Weights of a small transformer language model: 9 layers, vocabulary 16384.
MLP neurons of a small language model. Each row is named by its layer, matrix (gate and up: input weights) and neuron, and shows model dimensions 170-265. Each number is 500 + 25 x the weight over its row's rms, rounded and kept within 0 to 999. Numbers have three digits each. A neuron's up and down rows have the sign that makes its largest values positive.
After each neuron's rows is what it responds to, as a language model described it from the Wikipedia text at the highest values.

L6.gate234:510479464510520470487530499495504515497521525521474494505539463489498518512484498543479502497517520497525459504475512488488519471537456540475474497505478491497505472515504528519529535495499508518481513559457508529507473510504572518505500531516494526522503486504518509512485545500486522503
L6.up234:476500457497533477500481512461492472526516531515457477502502519532490496477453495514517465505503514528488490481475551486506541534441463520492457468462505484495487535512509531528516503467502496476525534465449503519482468499509519493466497511530498520486493519495498526500455494505496544478
Responds to: Slot before a participle. Auxiliaries, adverbs or subject nouns directly followed by a past participle or verb, e.g. was (fired), been (discussed), recently, head (slumped).

L4.gate234:459522484478543442482515496519476482494503501514509497539493489489536488499486500497561496466530501520430479500514548479511514494465523497480460485535476471517489514500510511462525520483498440444504489526472492513450514508504483496475501537495465508529491456484542498505490512471503467495
L4.up234:492505485506490456449462477522511481454484479476480499515534493525494508528474495543550481470467512469502471484515532498514460497516509535472516533514476487499470471500497526510541523507524500490507498546530543527489543538540511494509480486512532511555512518461493543540489515492502485465
Responds to: Adverbs after copulas. Adverbs or their -ly/-ely suffix pieces right after is/was/are or a stem, modifying a following participle or adjective, e.g. internally, strictly, closely, strongly.

L5.gate1052:517481534513467514518515484459482501474476476491530462534491473501534508451493494485522523497524551517507503481469505480532476499501498480469495477442548530490438520509505464519517525527419491487513468478465521502509453523472482534506484493529479493540484458507505504549491466478503500477
L5.up1052:498489530487521470510485542501486532474509524497545492514516495544534505554522522499519530513536489515487511510508491518500560490491460478529452514506511457522498558507498487478519484506503491513495490493496526517544524540475481491468502494468504472520473482493505519511522523468453493518
Responds to: Copula after subject phrase. Fires on the main verb or copula right after a long subject noun phrase, mostly is, be, was, are, and sometimes on an adverb like not, also, most.

L5.gate377:503499496549445485471491485479464526489526472502531476497532479483502496506499513523469500511488508488499516476505539469494496522480520468484512481509537464520501505499501527548486454496475480492452510519498481477538485520497508525477506459485521466516492496474520491524452497504480495493
L5.up377:484455542516510478524550540500476501504525525501502489523556474541513504470512500481498487541492497494500484492457507503504494513452504515476454485563471518498482472462499507540468495545493511488476495518527523549491504515540491509458528486494513490528515470504480465502469462496509487539
Responds to: Month names in dates. Month names inside dates, usually before a year or day number, as in "In April 2004", "on June 27", "18 October 2001", including abbreviations like Nov.

L5.gate848:490491471516498501492502509501458497454462475487522488500543497504496502483543503534488538489447519471395527550473513476502523502498487531503493492505467516555477474511508529454518502476492516487492489506480519479491449494507504501541510508498499480489510501481534499499510475579446492439
L5.up848:482498446486509516479507488529481502485479470520504481517556469490505469485507493539496522519499514477474503528490511482486529499531484500498523510479513513490464486487493502458483504493483490514499541540485558492460487454471523479487542508499503509517519523535493507550491483536482496503
Responds to: Subject abstract nouns. Abstract or general nouns, often word-final pieces, heading a clause's subject after the, 's or his, e.g. reaction, demand, success.

L6.gate606:545483487512488472457502522449502542467439476512500442492511503538472485479481468485519474479507487525507474497461486522506498507504512525500487517469492525524481541495515462486497506428539498485481494496464493505554498522516503494563490476487506535534511503534483523545510531500489505503
L6.up606:501532512492485489538494497517498477502476513492502489477500455543476492537527507545532505497519523495515475471516534487528527542492514520521484510546531518520477496488497513550472456509493465503497476486518490450461520521467487485531512474468479512513500505525501522488460469517546512518
Responds to: Month names in dates. Month names right after a day number in dates (24 September, 3 March); also mid-word pieces (Par-ach-ute, log-istical) and verbs like won, seeking.

L4.gate134:531553497470533543517487536500508472484517516487491492450491501507515500515592460506509497519560506538501483496516535466480509490501464480498490520528484498463462536517498522502492523481505411465443551520496538517489529528526511521482520474481507518489485476491513520505522509500506518499
L4.up134:468524504497474479544541503427517493509521515542465503498512493489501491458505505542486511502464489521494496480516485487480464502476450507485484452521518550518449484514504491521507541478475532491486519473503513488552481493506537521463494495509492473453485507477492473530503510492469496490
Responds to: Main verb after subject. The verb (or its ending) right after a sentence's subject, often following he/she/has, in biographies and histories: was, has been, proceeded, persevered.

L4.gate959:483461547468500531466523479528473514541504537531475485492437557495501507507523484496480497440493485492551477476520452458482467498517497504516496502461524486502516528497486541508490490483500484505499490465513496538495481495459452489510463515475524514533515491494525485501510465519517517485
L4.up959:508523490516508496527496514488526528518532494497542518500512519471453533523528531507534486523513483535425522453516492434459518518480503483498500484520492496492488519493489510506527522531471489520481541507502463525503512523528493495484444529513500484487469501468534502562520454481505497531
Responds to: Verb-phrase continuation tokens. Verbs, participles and the particles or prepositions bound to them right after a subject or auxiliary in narrative prose, e.g. turned out, went to, flown, been made.

L6.gate1218:515484519482508485499541543529494485516507545459471484517476495504529452532516491516503500482453522466500499513502472498491491565475521502528451471495533485482522506518499480500457511494456475477499507553499509510470490498442518529527547523510472475503479527467463500527525520566476494534
L6.up1218:472499508500550495550464494526528520449516499457518515519526498520481476549481471486514502492502485519473478494515502529489499487476532495539426502470511482453459491470511513465487476512542548488525472521472515522496470500468503513536458469501529521506490526458530447536507490552475502489
Responds to: Mid-word pieces, counts, hyphens. Fragments inside split words (Adj-ut-ant, le-ot-ard, sum-mon-ing), hyphens in compounds or phone codes, and digits or count nouns after numbers (years, days, volumes).

L5.gate731:518497446502491491480515464512538506500482498491522464515515475470501483504498476496546510493472451495521524541523514484488479568455490477484487508519508533478484464427500513476505487493454501529524539510504548494468524521518468542490460469496496517466527491497505563498494466533477514509
L5.up731:527506498484506467509431476526535519476491479507516487465530470477470470466516481459549531518529493464525487505507547542506480530473547498534500494513459518486531465495515498491517497533467512494496539547534487517480528493515458497437530498489500533494528518498536486498530493515461520544
Responds to: Time spans and scores. Time-unit nouns after a number or quantifier (two years later, a short time later, five days before), plus the second digit of match scores (2–1, 1–0).

L4.gate1109:529498486507498497509441476495488487540511475535440481473483508479482482526518516538464511466515506526477522519528491443499463504475497503540525520473480536476472495518486518541443495489454520541523505511494503503471507505473480520452477505515461485505507517506482463475508483514496519523
L4.up1109:554526537487477485429463527448484490500510538474540502465530525494514456540492503553504484511495490520477453467514452497531525496492518486478553510507478509509550516498525472491489550479505494530533536534479487491532519497514488493504502527502489498522430475511534505543496508482513506490
Responds to: Location participles and mid-word pieces. Participles placing a subject somewhere, usually after "is", as in found, located, distributed, operated; weaker on mid-word pieces and " (" after place names.

L4.gate161:540508489522549467514483473519481516501537518481487529515540530473553501472480517526484500481532558502485509495465493513514478466507500438499506478523493458478459509480480523509515525492561507525527474531461514497467512506524506486502467489486515508513471542493506463514439485509505502467
L4.up161:548489518493475472539510477528481503486449565489512539529505491458510486463527496505492475519508508453526509557470468538591467478491527511497497524478555432528479538504458519485508517506516485469482475509464491511539513497513540540508481503519522480518490528515487474464485498524458513497
Responds to: Month names in dates. Month names inside dates (birth dates, release dates, table entries), such as 6 November 1951, on October 30, 1954; weakly some digits.

L5.gate250:516505537489521479518480540500463542491501523525484455505492517489507542514494502496518539538506477538469535492487507504475501499537484521505517512488552477519513485515494506471504524500496485490519467469510464543471485513469491483498564480510467520525476534490515525515518485482488472500
L5.up250:503491474498491518515523472551452489514529501473510490512530530516475496482520507545533533480482526517460479471526487552533490481515498539450467436542528526504531490498501482485531487519512511488489469532507497494488478489532480509510497439557502523518519488475549529496470479523455489509
Responds to: Verb-start after subject. The re- prefix opening a passive or finite verb, mainly after was (reissued, re-elected, rehired), plus was/were/is right after a subject noun and word-initial fragments like g- (gifts, graft).

L6.gate800:497475482487476464529498475455451492501510475497508482506497506473526523489497539510506521520509538517499439430490520473464514516506489498499510513441499514512519554509525508539525538438472496535447464510483503517469538503487512493487471474503488469537491473549498478504501468439497491559
L6.up800:549479497477483498475515538537496511466495482527488481527492442508530484486492505474538546469472511526497505508487481448530506464497513510523489502501521482503478499507522524503501487522476468535478524517527510492478480507456463520484482490455512520498500551491533493557563513530513539505
Responds to: Predicate verb after subject. Main verb or copula right after a sentence's subject that opens its predicate, often classifying it: is considered, was, are called, treated as.

L5.gate1076:495518540478474503568511548496514498506474511490515505519525577524484524502511513486499484465516490493547465463503498475486474496514511523523517501488507460494469500476463502520543519508477488500468486502490490498498507502519515505454535500510498467514468492499534479499518473419527470513
L5.up1076:477484545513486481505550511505511500503529504515469499516494488532517476532470467501460479511505472456486484478548456523499526485536485525508489510488512484440498509541554522481527499509466491476534475504502533498474482539462547497514475487509490502498511519484484492506535566449507470481
Responds to: Copula after subjects. Forms of "to be" (is, was, are, 're, 's) and similar linking verbs like calls, right after a sentence subject before its description, as in Valga is, this was, it's.

L5.gate1265:448468513455509465472517481514488500461548483501512510505506485476487450476498506576506509508488484503533525517520528507512550489483550501463507474482459501452487521513500516504496518515492562534478485467469532487467515493475510476499532464528550462499482516494477509505508464509539483523
L5.up1265:498490487558517495516549514516523525486526525472487514522488504490504473483537495488484543471534466493524533517484485518521464487465483541533517488508483550496494563533477498491517495534506511549497454482473520522478485534493523529481516486490455513494498475468484487472463487547474465485
Responds to: Temporal phrase prepositions. Prepositions opening a time or reference frame, mostly "of" in "as of 2020", plus sentence-initial Since, From, By, In, At.

L4.gate501:486478488457508486516483495542535544475448541486493509534475483569506495530520503513493482522520503501510491447470445464509541480518466449491461484526477464472475526531518511516502482507518479505538508526541530488506490479465526504542488519488537494526470526487482529488540551482510529451
L4.up501:482449482525530485481526455528441529475503529481524479492483508512455463547523514518480498501495508542507479485500484496492519511515470493563495469519464477502485527496479500492491494488476508515489479542480484476491495518458456527502498499457461507497518557480483531494453517523539489486
Responds to: Crime and death terms. Word pieces completing crime, punishment and death words in biographical text, such as jail, apprehended, executed, committed suicide, revenge; also scattered other word fragments.

L6.gate43:492486490522479517512489480466508504513465509485484532509473501537442500491497475474504473477507539476478527542528472502516509505508526515488557489513521504509483577491504486533489487462504475499489484522469510450500510509511514482500492513481557537493513476506489460502473478523471471484
L6.up43:509499476458508520485482489488505487513469481527453522505488493542537488496505514458518513556513536506493499498534496484522519481508500470491523524479547498491506489484499511521497477447479504493499490550499491483494456490482540474442496496525492484547482470491517462508525509519515476467
Responds to: End of subject noun. Final token of a noun (often abstract, often a word-final piece) closing a phrase before its verb or preposition, e.g. gamb-ling, success, intervention; also last digits of years.

L5.gate575:511525472501502489488514512509519500485511464471497520534465493484506515495506507484465506494517476509484523490508456487499456485501536501462495495496433518517506495472482474530549487479511507531486488525533483506516523473481486515515545467516501537518481525531472504530530533490503439464
L5.up575:527485449515501496480476492562480507511468486456517490463537491510538517470512543483503475499512448529516542513523544526492490458529489528518505481460520487442514553523534511497487467469504529536529487524491495511479480477517483448516532508474502502507483496521504522497495498428539459529
Responds to: Title and name continuations. Colons splitting titles into title and subtitle (Soledad: The Prison, World of Warcraft: Cataclysm), plus later word pieces inside names and technical terms.

L6.gate642:478525491482481477511521515501492469478506492471479533469469455525516512489483502512512511538518507488537504503476476489502436506528467552496484477445507471464588512469498533487513514485477499493459483537513550460486512528486524526485518504476492484492529495496545497494515475475510497482
L6.up642:478479494465471501484470484496527519518513489510498487489495508542534526505494492537532523514526503475499496465539504506526493492463449519498515475477509481506532481480515532486513502482468504552456492496541478517494486533526495536500470509526486493487515458487476510502522512466505511504
Responds to: Predicate verb after subject. Main verbs or copulas right after a sentence's subject, mostly was, became, were, seems, which are about to describe or classify it; also ( after a name.

L4.gate463:484512498528470511496497497510492506497512493535507499512501513485498474474497468454489501518466526526495489494482520498483485473478504496516511488489506447511517501499487493488487554445506467503528470533509487504522513459487499519492498504456480504454490497475473451531501507465519473484
L4.up463:541519476519512509473506457520485480502506508485504512495532502489517501504537502513516518467514511464520523494486511528487492460461477466470468483545515499539469477463510521502520518479487479505503506520550518501478497518535487529536467453443518511497458515438509529512525489483476496471
Responds to: Word-initial verb fragments. Short first pieces of split words, mostly verbs after a subject or comma in narrative prose, such as sw(ung), le(aped), sh(oved), un(constitutional).

L6.gate450:475504525473491503510506513482504493518535494481480527515462466480523478491521481461523476517499492453556476478495477470493521485547495514543518507488485506499492499479474497485499526456521482505483527502487512513471518485443510451464528492528521487506479477509491514464517488495538489502
L6.up450:478522461500479467509514458535525511483512530504474502479508464494483502513418492495490513491532512500500494469513549501502485488465517494475517497515462462539495532483473497534458507501526451551516462514506542522495479534537503483557507494507438507500520479528488491512459519501469558497
Responds to: Title and subtitle colons. Punctuation that ends a title or leads into a name, mostly subtitle colons (Warcraft: Cataclysm, Rocket Singh: Salesman), also list dashes, table pipes, commas.

L5.gate256:533523493461478476441479514469524471524496515493494492505523492497521500471508513509448519501507466519480541475481487457521456473501475540513509484464499508458451455467443559487533497525495519529482518519482501484442552504500491520541519491473498502532505470521528501454511491530488526455
L5.up256:513528527504517497506497546502522538459506501497470475530465503506500475485526499511553509504512488516509534471462465522545493432530430501540502534542477489509518490471489505523487487504469448509450479498517481503468540504493515507510515512459501484526498468484494452502504509493493486474
Responds to: Copula after subjects. Forms of be and other auxiliaries right after a sentence's subject, typically a person's name, as in "(born 1959) is an Indian politician", "the couple were", "can be".

L6.gate1300:542476503447460505550493503547494504523502505497491475510479512510481521505496522505545557477507500513505561492550505492527505501522479494553518520498482482448470512495484477521513538465485496539490519543476500490503513513498511538507504507471498485510542504500528477510478490477475512515
L6.up1300:501494501506491471552452556532512526482494498544552479520483487518479508478550522476543513516491477507496492496530514507481543490525506475526502516505524534515517531507527526452514530537470500497462546526487516543543486516494495474507509534478501534480483541489547470498498503515504483497
Responds to: Word-initial fragments. The first piece of a word split into several tokens, often a short consonant cluster or prefix, such as t, sc, g, re, pre, inter (t-ampering, sc-arce, pre-tends).

L4.gate882:507487493485527472511487516484459522498446560510481513492488517537486508473506482518464515531505473506434477498510546447465495485498524506566492525480539458511499523475537503488503497512555509501467515480469504515445512484542542533501529507528540496546522474545519486459487511540514486462
L4.up882:453498505478461538475451500496499442468489481487507486471521487507537520470496480440453515520506515492473574553489510506516473498501482481540514493437440488494494511494480489525459511485504499496522472497487509468526507536498543511483530564530515464559497552469477453507476503484525491517
Responds to: Abstract noun heads. Abstract nouns and their suffix pieces completing a noun phrase, such as responsibility, viciousness, relationship, ratio, status; also zeros in thousands figures.

L4.gate162:515552486480497495518519513505458474538495541476487459475472472511479504541525528473435548504517493518469496492489517498473524503509510496467482481512458537466475470492511496502477491483447467485505459497522521521475508549489490526519496468489496505541453476523527528486497484537537468511
L4.up162:513523546496526492527529540466447506490523539553498536509495476497454528465499489496507520461483442521533500493478526515487506494487573535507480493495508468485508486496502461536485530501528483499507497487523514464472499515517465451496487504489515486493480474458495483498498485524539531460
Responds to: Quote openers and word-internal pieces. Punctuation or opening quote marks that introduce a quotation after said, stated, wrote, or saw as; also mid-word fragments like do-z-ens, re-j-oined, cl-inc-hed.

L6.gate1093:483537483482449509472505471467494506488473543507473491535492526464506506484464494481500492499492504514436503463483499495496531479522487497463527516512519501512483499460452508521519479464525490515478483536499525488474445533493457543490499491524546507477503464473468512485478526510546483514
L6.up1093:542510541516483442502477456470520456505464514497503543489520517482463532540515453486478556479512469470540548510503439510519486518527486436492492520505426482453529515519533473503474565490506534510485485483489519485517508501509461488493482508503496487493510496516497511537446497524466491523
Responds to: Mid-unit continuation tokens. Second pieces of fixed phrases (as of, known as, more or less), inner digits of numbers in tables and dates, and mid-word fragments of names.